{"head_dim": 64, "hidden_act": "gelu", "norm_eps": 1e-05, "positions": "rope", "init_std_o": 0.0, "learning_rate": 0.00128, "beta2": 0.98, "schedule": "wsd", "batch_tokens": [16384, 32768, 49152], "max_steps": 3596}
MLP neurons of a small language model. Each row is named by its layer, matrix (up: input weights) and neuron, and shows model dimensions 48-175. Each number is 200 + 40 x the weight over its row's rms, rounded and kept within 0 to 999.
Before each neuron's rows, "fires on" lists the tokens most often at its 100 highest values on Wikipedia text that the model never trained on. A number after a token or word is its count.

fires on: "ub" 11, " p" 10, " app" 9, "hn" 8, "w" 6, " W" 6
L4.up544,212,182,213,204,179,254,239,157,238,195,262,208,172,299,201,134,161,157,208,208,101,162,237,181,239,181,215,210,157,233,209,251,200,160,160,186,306,182,235,165,148,201,234,197,279,243,122,209,192,179,197,243,168,172,195,219,141,234,230,124,326,179,178,215,235,135,227,221,228,186,187,194,217,207,200,216,237,173,166,160,195,244,188,180,224,158,194,226,196,194,195,159,228,213,311,205,167,240,169,165,180,193,219,205,178,193,117,120,238,140,124,229,217,240,234,164,207,242,175,162,245,254,103,207,218,157,211,257

fires on: " and" 29, " for" 14, " the" 11, " The" 9, "d" 8
L4.up291,185,128,194,203,96,207,261,207,238,182,150,243,208,256,200,208,151,173,202,186,147,223,217,198,247,126,183,290,235,269,209,239,201,231,178,291,245,167,189,167,196,161,166,160,249,176,221,218,199,200,149,256,240,280,248,252,203,149,200,180,225,204,129,244,208,176,226,259,284,203,158,172,140,208,221,263,175,146,193,96,142,111,183,177,225,227,202,212,224,159,175,165,167,266,192,220,213,212,185,125,223,218,200,171,193,233,198,238,210,198,155,178,266,163,244,169,179,180,110,250,155,200,269,170,182,181,240,206

fires on: "ity" 51, "ce" 20, "ational" 6, "te" 4, "ary" 4, "ate" 4
L4.up390,239,150,186,187,211,236,215,283,245,215,221,193,183,150,119,164,223,219,262,182,228,217,228,181,135,167,56,173,261,193,139,218,160,191,239,232,185,178,219,141,247,175,137,267,282,163,213,162,189,244,239,103,172,214,182,289,243,152,185,188,107,231,253,250,237,272,183,165,205,204,242,200,241,191,163,209,139,161,266,255,139,184,229,219,175,179,203,190,280,270,177,167,206,215,154,188,186,213,204,198,219,245,240,275,217,224,175,183,207,154,176,162,217,259,280,176,145,171,254,224,240,169,180,237,205,221,174,225

fires on: "oin" 37, " ab" 34, " as" 15, " j" 7, "irst" 6
L2.up338,230,234,283,286,181,185,243,222,204,174,288,153,258,167,233,241,182,143,154,201,154,211,147,202,206,193,192,196,333,291,168,147,174,298,227,223,218,205,232,201,166,216,258,226,178,240,218,173,161,186,221,180,246,175,184,202,189,254,296,199,165,232,239,223,232,230,221,274,270,154,252,244,226,190,130,151,207,162,195,119,265,274,213,295,254,181,127,150,202,192,203,189,149,173,242,198,165,248,259,137,165,195,201,170,192,167,209,208,222,203,194,204,119,236,160,234,177,157,135,213,197,240,181,218,226,260,200,214

fires on: "or" 28, "id" 14, " D" 13, " A" 6, "ort" 5
L4.up84,206,241,200,192,237,239,198,211,211,207,156,222,188,165,207,176,197,286,252,162,232,238,211,218,239,142,152,144,264,235,220,188,224,201,157,187,192,164,200,230,197,242,252,304,193,93,221,235,159,97,241,149,263,185,165,206,205,206,203,217,226,189,138,189,224,179,182,230,221,129,262,151,240,170,205,268,171,167,201,169,189,102,172,211,200,163,219,172,214,305,245,184,235,176,212,251,224,201,179,187,245,218,252,182,150,191,181,150,166,261,173,193,202,195,192,166,236,268,258,192,168,185,201,119,234,221,178,119

fires on: "ed" 14, " s" 10, "8" 10, "in" 6, "ig" 5, "ican" 5
L4.up175,195,214,158,231,163,205,160,258,198,191,153,214,157,242,260,208,167,188,193,209,223,181,253,174,158,155,160,239,200,255,232,179,229,199,145,204,242,171,117,194,177,222,241,174,218,134,220,198,146,213,195,215,157,240,268,243,194,227,179,264,298,207,193,169,179,154,191,250,246,186,250,145,119,224,208,269,218,188,170,166,219,176,204,233,182,159,174,219,131,228,229,224,178,185,244,189,228,219,215,160,166,279,269,197,194,263,198,212,163,149,80,207,147,160,254,209,270,243,239,177,122,250,177,234,198,219,196,152

fires on: " that" 45, "ober" 26, "ave" 20, "." 6
L3.up136,231,128,193,189,174,254,192,203,156,227,161,268,122,118,167,258,180,204,142,215,195,114,212,216,150,242,208,181,215,172,190,250,214,151,236,176,283,227,201,199,240,239,189,212,207,149,170,208,208,218,186,196,217,171,226,186,218,255,211,130,186,205,194,239,203,182,191,191,208,174,180,221,167,158,119,224,234,227,224,256,256,219,177,308,63,124,181,205,209,206,185,200,211,210,92,204,208,216,165,225,192,247,207,196,200,200,227,260,182,185,152,236,200,156,236,220,181,242,174,131,187,199,215,250,199,191,217,202

fires on: " res" 48, "\n\n" 18, " M" 16, "ts" 5, " W" 4
L4.up424,198,206,213,204,208,289,99,223,186,220,181,204,265,225,167,181,186,232,200,169,214,204,237,98,259,177,174,119,211,186,233,247,188,227,151,193,246,213,232,161,243,251,142,216,243,210,169,252,245,247,180,190,205,227,189,194,227,197,185,189,262,171,235,186,239,263,200,95,217,195,181,190,286,248,247,189,201,153,217,229,120,189,131,204,288,234,244,170,211,257,194,148,288,208,192,256,198,214,238,214,234,140,143,181,234,210,231,197,203,192,191,150,245,167,229,166,260,226,260,266,155,200,160,213,240,162,172,188

fires on: "oll" 72, " per" 12, "hn" 12
L2.up54,107,161,241,280,205,184,144,222,181,218,190,183,214,225,209,149,225,214,187,241,193,175,263,161,174,155,271,208,134,190,260,197,207,166,177,147,198,166,216,171,80,242,185,212,156,273,174,250,227,196,139,215,165,233,181,169,193,178,133,208,334,169,216,172,254,242,175,137,362,288,202,145,206,276,189,205,208,202,182,156,181,163,191,193,268,286,222,237,142,208,204,170,227,191,174,206,137,153,175,143,257,156,198,243,165,264,256,252,205,204,227,175,128,201,269,221,116,221,172,226,190,189,169,204,183,171,254,183

fires on: "w" 23, ";" 15, "are" 11, "h" 9, "ak" 6, "up" 6
L4.up402,271,227,228,143,138,214,274,206,249,160,160,193,227,154,163,214,168,166,271,248,155,182,202,173,282,179,238,274,207,147,149,230,171,236,168,212,165,249,165,218,182,89,156,236,185,218,214,241,220,249,206,259,141,126,176,243,213,165,219,170,242,128,221,228,216,191,199,263,190,212,196,181,234,191,248,173,230,232,210,155,241,210,212,161,119,273,182,217,197,168,137,220,207,214,229,176,248,219,269,215,254,152,153,136,120,253,193,112,218,133,103,247,224,222,197,159,161,230,158,102,221,273,250,125,228,215,136,200

fires on: " th" 18, "art" 17, " wh" 8, " |\n" 8
L4.up161,196,149,177,144,137,242,183,168,125,191,258,218,199,229,194,211,152,246,293,214,180,148,221,191,206,154,124,236,212,199,145,134,274,187,215,179,247,164,201,214,228,210,235,245,239,129,219,213,218,129,195,199,158,192,306,149,256,263,159,249,227,225,173,203,138,171,202,225,230,128,159,203,185,230,198,258,230,158,188,197,220,163,236,205,221,166,158,162,199,238,209,199,172,214,178,199,275,251,259,188,210,275,205,226,122,180,206,218,230,226,186,220,111,208,218,213,195,192,180,175,149,169,226,124,182,200,288,197

fires on: "ue" 40, "age" 39, "-" 7, "ou" 4
L4.up197,227,198,216,175,225,248,203,188,147,227,138,183,181,229,225,214,202,164,191,146,154,175,242,230,240,197,175,241,186,207,196,138,217,197,199,230,227,233,272,239,201,157,150,170,158,249,175,180,208,185,163,145,174,203,231,184,225,239,177,261,279,164,221,178,234,198,243,212,240,197,261,297,173,149,224,238,294,157,211,273,199,182,190,179,86,216,222,167,209,179,195,235,191,178,157,231,247,223,300,102,171,236,195,194,186,163,216,169,248,223,202,262,246,227,219,199,144,106,224,178,236,167,184,225,194,206,261,163

fires on: " =\n\n" 47, "%" 34, "ates" 10, "==" 5
L3.up503,214,139,254,203,134,209,203,200,229,152,218,240,168,175,176,299,228,216,203,243,252,213,181,237,253,138,210,209,157,180,141,240,300,215,251,217,273,180,168,271,103,217,187,162,149,138,150,193,170,164,229,133,224,217,238,202,236,223,179,152,136,206,274,89,309,165,224,255,171,212,248,162,175,132,218,267,136,171,182,224,155,150,223,198,184,184,196,190,206,224,192,216,175,145,160,171,174,206,196,211,165,256,208,198,236,208,180,251,184,256,225,178,230,170,240,177,234,283,235,219,225,195,269,273,185,164,271,202

fires on: " F" 39, "2" 14, "0" 13, " D" 10, "1" 8
L4.up399,336,247,163,286,181,225,196,314,171,148,213,316,229,173,191,173,150,145,231,191,149,187,242,177,185,194,181,204,200,167,218,314,194,239,174,200,201,212,255,209,170,177,213,149,213,174,188,208,180,190,234,220,209,242,231,178,190,176,246,145,229,131,202,224,212,154,217,144,196,156,174,229,256,206,251,165,233,213,169,227,208,218,145,219,201,192,270,239,79,209,184,182,213,253,141,163,170,257,187,228,190,200,164,197,235,238,174,283,285,138,136,154,198,170,204,156,226,227,229,242,103,190,202,174,260,198,203,197

fires on: "ly" 36, "ay" 28, " also" 12, "ary" 4
L4.up22,211,193,178,204,108,204,163,170,112,215,186,227,224,214,180,186,200,231,208,211,211,218,267,230,329,174,167,191,188,198,239,188,218,97,217,252,241,263,192,158,183,190,155,216,231,210,234,188,130,222,193,130,141,206,170,208,197,259,210,240,199,185,168,143,249,205,151,158,206,167,232,260,196,178,296,190,225,189,200,274,208,205,157,235,150,205,121,216,149,217,270,218,182,188,186,182,230,194,275,259,156,210,219,158,195,199,311,169,238,207,177,211,202,183,236,180,220,206,211,157,227,148,248,152,178,220,196,211

fires on: " C" 14, "t" 11, "igh" 9, "ity" 7, "y" 7, "z" 7
L4.up74,144,210,171,220,225,211,166,251,232,212,185,152,186,263,235,112,204,241,180,243,163,234,201,232,244,194,226,187,226,213,257,181,154,222,201,190,204,176,156,193,168,216,167,218,214,181,210,254,178,194,223,170,99,217,134,193,194,215,155,223,287,190,138,147,238,253,216,221,269,246,213,139,244,185,131,266,264,231,238,134,259,253,108,161,211,289,195,242,158,218,141,214,191,151,175,163,242,234,154,168,241,228,250,179,155,181,203,203,156,154,190,186,155,176,273,220,221,204,254,165,145,284,259,259,196,167,161,171

fires on: " is" 39, " are" 36, "$" 13, " as" 4
L3.up31,241,217,181,187,160,234,196,181,176,219,203,142,230,214,206,177,217,218,206,130,212,100,183,217,195,159,210,201,193,205,203,237,257,196,149,243,256,174,183,158,121,200,101,210,200,207,219,195,227,206,193,201,219,141,239,216,242,229,279,214,176,196,166,222,250,248,186,254,216,241,150,161,246,106,141,210,175,246,175,250,176,182,169,324,182,218,160,120,151,217,184,246,170,111,197,195,266,239,160,223,121,229,146,207,120,191,228,175,185,254,210,129,155,147,274,150,139,150,217,220,209,234,246,193,249,193,200,170

fires on: "c" 22, "b" 17, "3" 14, "p" 6
L4.up268,213,209,220,214,159,227,165,199,223,223,180,283,222,230,157,130,205,207,241,142,175,275,249,170,211,194,205,183,238,148,178,217,152,226,144,239,149,154,212,275,220,119,202,218,179,221,214,305,200,226,202,226,192,164,229,191,176,162,216,176,175,110,258,175,179,210,180,176,198,201,220,247,227,223,227,184,226,194,244,207,147,217,150,207,152,255,294,220,127,264,124,195,189,201,194,194,177,210,170,266,200,169,179,201,209,247,160,184,178,135,189,222,132,231,204,126,150,238,223,242,140,199,185,165,189,177,175,198

fires on: "ton" 15, "x" 9, "ool" 8, "el" 8, "X" 6, "ail" 6
L4.up158,296,173,150,222,255,212,200,286,211,223,149,265,248,241,206,90,182,211,134,168,223,192,186,181,148,204,173,245,273,196,122,218,240,217,161,261,199,171,187,157,166,143,216,178,243,215,155,219,249,287,194,270,169,204,211,227,205,274,217,115,142,136,227,235,131,201,236,153,193,158,191,231,193,168,164,204,149,227,192,211,158,205,163,102,184,233,248,219,179,162,68,218,236,241,220,143,166,193,245,129,199,169,229,155,212,243,157,231,199,225,179,234,197,165,199,136,248,161,185,165,210,224,159,215,198,237,278,231

fires on: " =\n\n" 49, "ased" 46, "|---|---" 4
L2.up313,94,167,236,209,180,214,88,230,272,207,201,240,208,194,192,176,193,141,49,209,184,204,174,224,273,138,186,172,159,186,222,166,156,180,205,208,192,227,135,239,147,276,238,181,209,211,142,212,116,201,191,218,186,229,215,161,213,247,134,131,242,191,220,208,196,188,288,190,185,182,180,212,236,217,185,254,253,199,216,235,227,161,168,204,229,219,157,113,148,198,157,230,292,147,181,211,183,188,147,209,197,180,220,143,222,168,174,202,253,217,153,205,190,221,209,213,184,241,267,183,158,170,313,169,202,215,234,196

fires on: "g" 30, " r" 11, "ous" 9, "5" 6, "x" 5, "ult" 4
L4.up518,161,199,82,134,235,233,198,208,199,140,205,206,200,250,198,197,251,247,230,160,221,128,205,132,245,165,127,213,234,187,249,158,200,222,245,241,179,201,219,210,189,217,94,198,133,174,225,252,167,251,221,139,207,177,231,218,145,248,172,229,216,225,199,134,226,219,177,139,206,179,213,180,215,182,221,228,226,208,186,273,268,182,175,225,235,261,197,189,191,274,252,128,182,172,110,223,179,200,153,284,197,222,244,205,225,56,240,231,214,233,248,154,159,171,241,170,177,167,253,194,120,236,214,165,164,199,220,141

fires on: "ue" 34, "ity" 22, "se" 21, "out" 7
L3.up416,335,152,193,210,181,213,237,169,213,196,222,209,259,239,182,112,234,247,193,198,138,233,211,198,213,171,121,205,219,198,157,193,265,266,131,206,227,119,253,175,154,201,163,231,172,213,145,176,202,203,213,200,221,106,169,221,202,216,198,176,199,141,190,161,170,218,214,210,185,219,238,195,256,109,122,200,229,236,194,219,221,183,229,146,253,170,169,271,237,222,168,162,162,106,158,156,243,231,195,164,246,230,206,177,124,227,231,230,207,228,221,220,182,230,246,201,176,214,237,274,163,225,241,195,257,159,267,188

fires on: "2" 18, "==\n" 16, "Z" 14, " and" 10, "===\n" 8, "0" 6
L3.up469,225,203,169,249,207,230,188,162,168,163,170,235,211,229,173,173,191,162,227,167,244,212,219,240,191,246,197,162,225,198,212,167,192,221,150,262,218,182,184,330,208,164,175,166,155,194,139,225,153,188,223,229,246,203,271,304,208,228,238,251,225,175,225,155,113,207,205,247,255,143,162,159,134,248,205,164,238,158,209,151,250,180,229,244,211,201,142,145,241,181,207,189,144,209,234,117,247,186,175,246,265,187,188,239,190,212,211,157,177,137,209,183,298,136,227,186,135,229,159,273,192,232,200,148,183,256,222,212

fires on: "ical" 63, "uc" 12, "&" 6, "ach" 5, "ear" 4
L3.up68,235,279,147,157,143,175,196,185,206,207,155,196,175,167,209,139,225,200,252,194,235,137,189,169,217,225,251,235,166,149,205,228,169,238,218,204,162,100,217,262,255,119,201,209,210,184,180,191,134,198,224,213,208,184,234,186,144,147,126,149,144,101,159,167,169,197,188,106,185,248,206,249,210,191,167,214,230,191,254,220,237,184,192,167,135,212,157,262,141,162,171,98,203,249,145,192,235,197,161,134,163,246,314,220,205,181,211,210,201,252,211,239,278,218,216,232,186,225,166,230,237,230,187,216,127,225,233,205

fires on: " has" 62, "act" 27, "ome" 5
L2.up212,166,208,237,214,292,203,223,133,203,171,173,150,130,218,196,178,235,182,246,250,226,182,222,173,179,245,214,202,226,192,244,223,194,167,156,182,183,212,239,238,184,213,157,210,209,301,217,216,178,86,200,194,259,89,177,200,153,185,216,172,262,151,221,157,267,199,163,157,239,206,196,221,267,80,181,174,245,216,284,196,143,221,163,159,175,174,266,222,210,183,147,156,189,196,107,230,185,175,194,221,163,192,62,261,199,205,217,159,258,191,177,238,204,192,171,235,151,261,205,154,280,159,159,220,200,177,179,268

fires on: "ly" 28, "ation" 18, "ss" 10, "ember" 6
L4.up263,165,110,167,190,188,298,206,177,229,201,280,247,247,212,125,256,200,98,182,204,223,222,186,121,236,216,169,96,154,214,189,198,161,187,235,245,181,199,192,222,204,255,174,186,201,203,192,218,230,131,270,262,201,190,185,175,258,257,199,264,248,192,192,241,174,197,215,228,228,149,192,193,129,224,248,160,241,220,233,198,236,270,159,178,156,252,253,200,160,217,250,206,144,149,174,156,209,240,188,241,151,240,247,268,203,234,180,235,199,245,197,185,278,94,252,178,74,180,216,279,155,205,150,167,177,204,163,194

fires on: "ine" 55, "ased" 20, "ire" 7, "one" 4
L4.up288,232,191,186,206,200,126,219,234,206,139,156,229,238,210,191,252,232,185,194,186,231,219,155,210,153,213,178,188,228,186,207,216,215,188,177,166,229,220,244,257,243,193,258,194,183,144,198,242,161,192,244,148,207,256,178,148,167,312,208,179,181,201,223,142,216,135,234,189,189,189,178,287,148,133,285,187,158,149,212,235,215,274,183,212,286,210,184,159,262,177,188,199,211,209,134,218,90,186,245,184,85,254,192,172,209,213,164,213,136,221,233,162,200,180,223,167,144,248,161,211,157,223,139,206,230,254,281,247

fires on: "'s" 99
L2.up79,200,112,239,176,169,182,175,224,217,202,186,246,225,212,201,178,245,275,272,208,246,209,180,183,195,210,223,192,134,99,232,210,117,171,256,212,193,174,226,290,195,308,230,236,215,210,179,215,194,188,150,206,231,205,170,182,216,317,191,243,224,181,247,153,180,166,191,174,218,199,159,267,162,206,138,182,243,198,221,213,204,199,174,233,204,225,228,134,150,130,157,188,232,173,153,229,247,168,98,247,146,195,225,255,244,230,256,278,225,219,204,103,218,129,289,180,183,259,236,194,233,187,175,179,190,164,168,243

fires on: "ar" 30, "ph" 14, "r" 13, ":" 8, "e" 5
L4.up206,159,222,281,219,245,134,202,183,187,193,213,153,198,181,160,224,226,216,262,158,119,186,235,263,141,179,172,237,156,147,182,192,225,173,248,206,277,164,195,276,194,201,160,204,99,215,164,220,186,283,241,186,208,185,273,169,187,202,258,212,180,179,226,177,187,211,248,219,175,155,214,160,230,127,190,207,162,259,164,224,195,205,226,120,182,302,136,196,194,174,208,201,194,199,169,198,246,165,247,178,229,194,203,160,169,213,198,143,227,235,218,148,119,224,153,195,198,131,232,201,193,248,225,223,123,128,211,217

fires on: "aw" 43, " G" 12, "ul" 9, "===\n" 5
L4.up375,198,195,263,190,157,219,193,161,226,189,226,235,270,198,211,187,147,183,176,187,173,218,208,239,188,183,241,213,207,203,269,191,254,170,91,129,223,163,219,222,194,220,241,153,295,250,217,181,194,175,189,253,183,156,259,221,203,238,240,216,236,126,189,185,170,157,230,199,185,122,251,281,216,129,132,196,210,161,188,131,281,127,223,265,180,185,160,93,214,203,219,206,212,202,295,167,216,235,169,220,128,233,166,219,122,164,245,188,264,182,155,221,203,170,188,206,142,239,213,258,294,236,157,134,184,163,209,250

fires on: "ure" 86, "ide" 5, "ory" 5, "q" 4
L3.up255,209,162,214,191,198,183,183,176,126,148,211,201,233,241,238,184,150,192,121,175,230,179,168,161,164,187,232,185,239,198,246,203,228,207,181,222,236,148,192,158,133,202,171,184,170,223,233,257,256,294,126,217,233,150,172,164,142,180,280,219,140,154,233,189,217,183,196,154,180,224,217,256,190,192,181,192,157,249,162,95,219,136,211,239,151,267,177,200,150,220,220,162,229,221,210,174,209,186,259,165,171,208,117,192,164,199,254,217,210,225,197,222,256,213,240,132,175,210,219,201,129,205,151,123,181,156,258,182

fires on: "2" 20, "et" 14, " n" 11, "3" 10, "ing" 8, " w" 7
L4.up313,174,217,251,151,180,228,244,141,144,159,182,251,195,242,198,202,157,182,168,176,130,124,239,242,259,198,186,180,200,179,246,213,199,114,119,170,186,178,169,204,216,217,209,243,196,195,166,216,190,172,157,213,209,197,192,131,232,271,161,208,191,153,212,230,206,173,208,261,152,131,175,147,173,161,154,231,155,135,186,176,289,237,214,204,254,196,213,267,193,183,217,163,142,192,264,212,231,222,202,240,223,273,181,220,205,164,154,161,174,201,214,267,242,220,178,228,153,277,209,169,211,227,203,97,242,189,186,181

fires on: "ton" 64, "ts" 36
L3.up395,299,253,208,213,205,203,145,283,220,164,251,288,229,215,136,197,190,241,173,147,199,214,218,203,133,188,273,177,295,134,183,191,222,237,170,172,198,170,240,139,146,262,196,156,144,247,196,214,285,152,143,174,191,219,132,208,175,184,210,215,187,171,245,215,132,240,272,201,142,159,228,190,192,207,98,207,173,258,183,204,174,222,262,208,63,239,218,239,181,224,161,204,142,170,226,208,201,217,145,199,186,185,144,209,168,181,184,167,199,161,170,167,290,212,205,204,224,134,248,143,169,193,238,161,195,147,292,215

fires on: "ould" 28, "age" 20, "er" 13, "ool" 9, "one" 7
L4.up311,277,213,131,196,265,203,225,206,173,185,210,216,203,143,258,162,219,157,139,268,230,219,190,137,197,197,212,215,157,126,155,216,180,200,210,269,202,214,187,163,206,254,185,179,206,254,192,177,186,232,232,220,202,121,242,170,230,228,217,177,173,136,201,223,257,243,217,206,172,203,177,240,205,115,228,184,265,196,200,235,146,244,128,231,104,169,164,199,207,185,178,245,239,197,140,218,337,198,218,257,76,178,191,177,184,205,230,213,189,255,196,217,254,218,187,186,176,209,245,212,174,180,204,196,240,263,241,120

fires on: "ee" 15, "ire" 14, "ld" 12, "an" 12, " first" 7
L4.up201,198,193,205,276,170,258,118,199,214,144,241,140,168,180,181,171,236,114,217,258,192,162,208,192,195,205,173,254,167,133,241,173,190,201,187,157,219,274,184,167,177,287,217,142,233,261,175,198,134,174,135,243,193,209,204,127,230,193,119,236,297,157,178,252,254,224,229,257,241,193,193,226,206,154,232,188,236,163,227,206,201,257,170,232,132,182,231,245,189,250,188,169,217,168,261,201,212,204,234,205,254,223,162,157,146,227,215,219,207,198,150,228,232,226,182,154,255,228,249,146,174,215,193,131,204,211,204,299

fires on: " l" 34, " F" 18, " re" 10, "res" 7, "m" 7
L4.up396,265,214,206,224,210,214,171,193,184,244,218,249,223,242,180,206,241,222,236,194,99,236,173,164,253,225,251,187,177,150,213,209,150,157,124,212,211,195,256,245,201,163,189,150,220,206,245,166,255,201,147,207,155,172,267,249,213,218,239,160,206,141,196,128,145,159,214,247,214,200,295,226,163,203,226,159,176,229,226,194,229,196,212,164,151,271,216,226,199,166,164,217,194,215,191,180,153,209,192,238,253,209,151,199,114,181,105,316,230,206,173,147,134,184,205,182,182,211,168,130,137,207,222,203,206,206,200,207

fires on: " re" 15, " he" 11, "igh" 10, "b" 8, "er" 8, "ity" 6
L4.up456,181,223,88,172,136,180,220,285,196,224,189,203,149,243,249,213,164,127,208,252,183,226,314,145,284,183,190,209,224,291,290,210,187,174,168,203,128,213,209,216,178,235,178,177,260,144,173,164,191,232,244,231,147,229,254,179,164,195,131,174,231,203,153,230,198,151,248,204,222,222,121,168,193,190,264,264,209,270,165,241,221,206,172,224,155,191,204,256,212,211,155,151,149,157,170,174,174,234,199,221,189,196,244,246,236,168,189,292,232,185,215,211,223,185,188,219,230,260,216,176,178,221,134,254,204,215,194,221

fires on: " pl" 16, "7" 16, "9" 16, "uc" 16, "8" 15
L4.up576,173,155,151,197,170,291,174,201,195,224,158,241,201,229,186,196,250,190,101,170,200,181,290,155,236,202,186,117,173,141,236,174,142,201,136,181,167,115,164,156,186,164,196,219,193,191,230,229,215,215,258,248,192,203,208,214,224,211,138,245,237,169,240,203,129,217,260,165,154,197,210,198,286,136,218,178,191,167,228,210,165,220,162,236,133,134,262,226,207,255,213,202,287,134,153,220,262,194,202,168,139,270,125,235,159,193,157,262,262,202,180,194,256,243,184,234,228,188,211,244,207,214,252,150,184,178,145,198

fires on: "17" 23, " A" 10, "st" 9, "ork" 9, "orm" 7, " R" 7
L4.up499,195,114,241,227,193,196,216,254,206,249,191,245,211,244,186,198,166,269,310,94,233,233,276,257,175,152,216,164,203,202,188,219,214,174,60,189,267,200,195,215,164,169,224,178,160,253,154,212,190,252,211,257,221,214,194,196,154,175,272,163,177,171,181,178,169,199,208,268,203,198,230,220,137,212,193,168,172,194,226,112,231,197,185,143,193,274,229,198,176,231,204,234,140,208,229,223,161,282,236,257,148,158,187,140,189,258,198,148,227,157,189,205,174,190,245,212,193,151,150,210,142,219,178,177,180,215,195,188

fires on: "ime" 21, "port" 19, "ed" 16, "ased" 9, "hed" 9, "eb" 5
L4.up426,206,225,72,193,235,182,250,242,193,173,194,231,206,180,197,249,206,174,172,239,217,161,218,178,300,198,186,201,240,203,150,231,203,159,256,162,257,204,145,180,282,202,187,248,236,246,213,195,131,147,131,202,104,172,256,199,129,230,174,238,228,239,284,223,181,160,144,155,89,118,70,204,215,201,210,221,243,207,187,251,172,223,189,275,284,192,222,191,181,193,256,235,194,218,167,236,191,196,185,249,187,170,253,222,211,255,217,230,192,199,222,200,210,218,184,202,190,246,153,170,257,257,165,214,188,162,163,239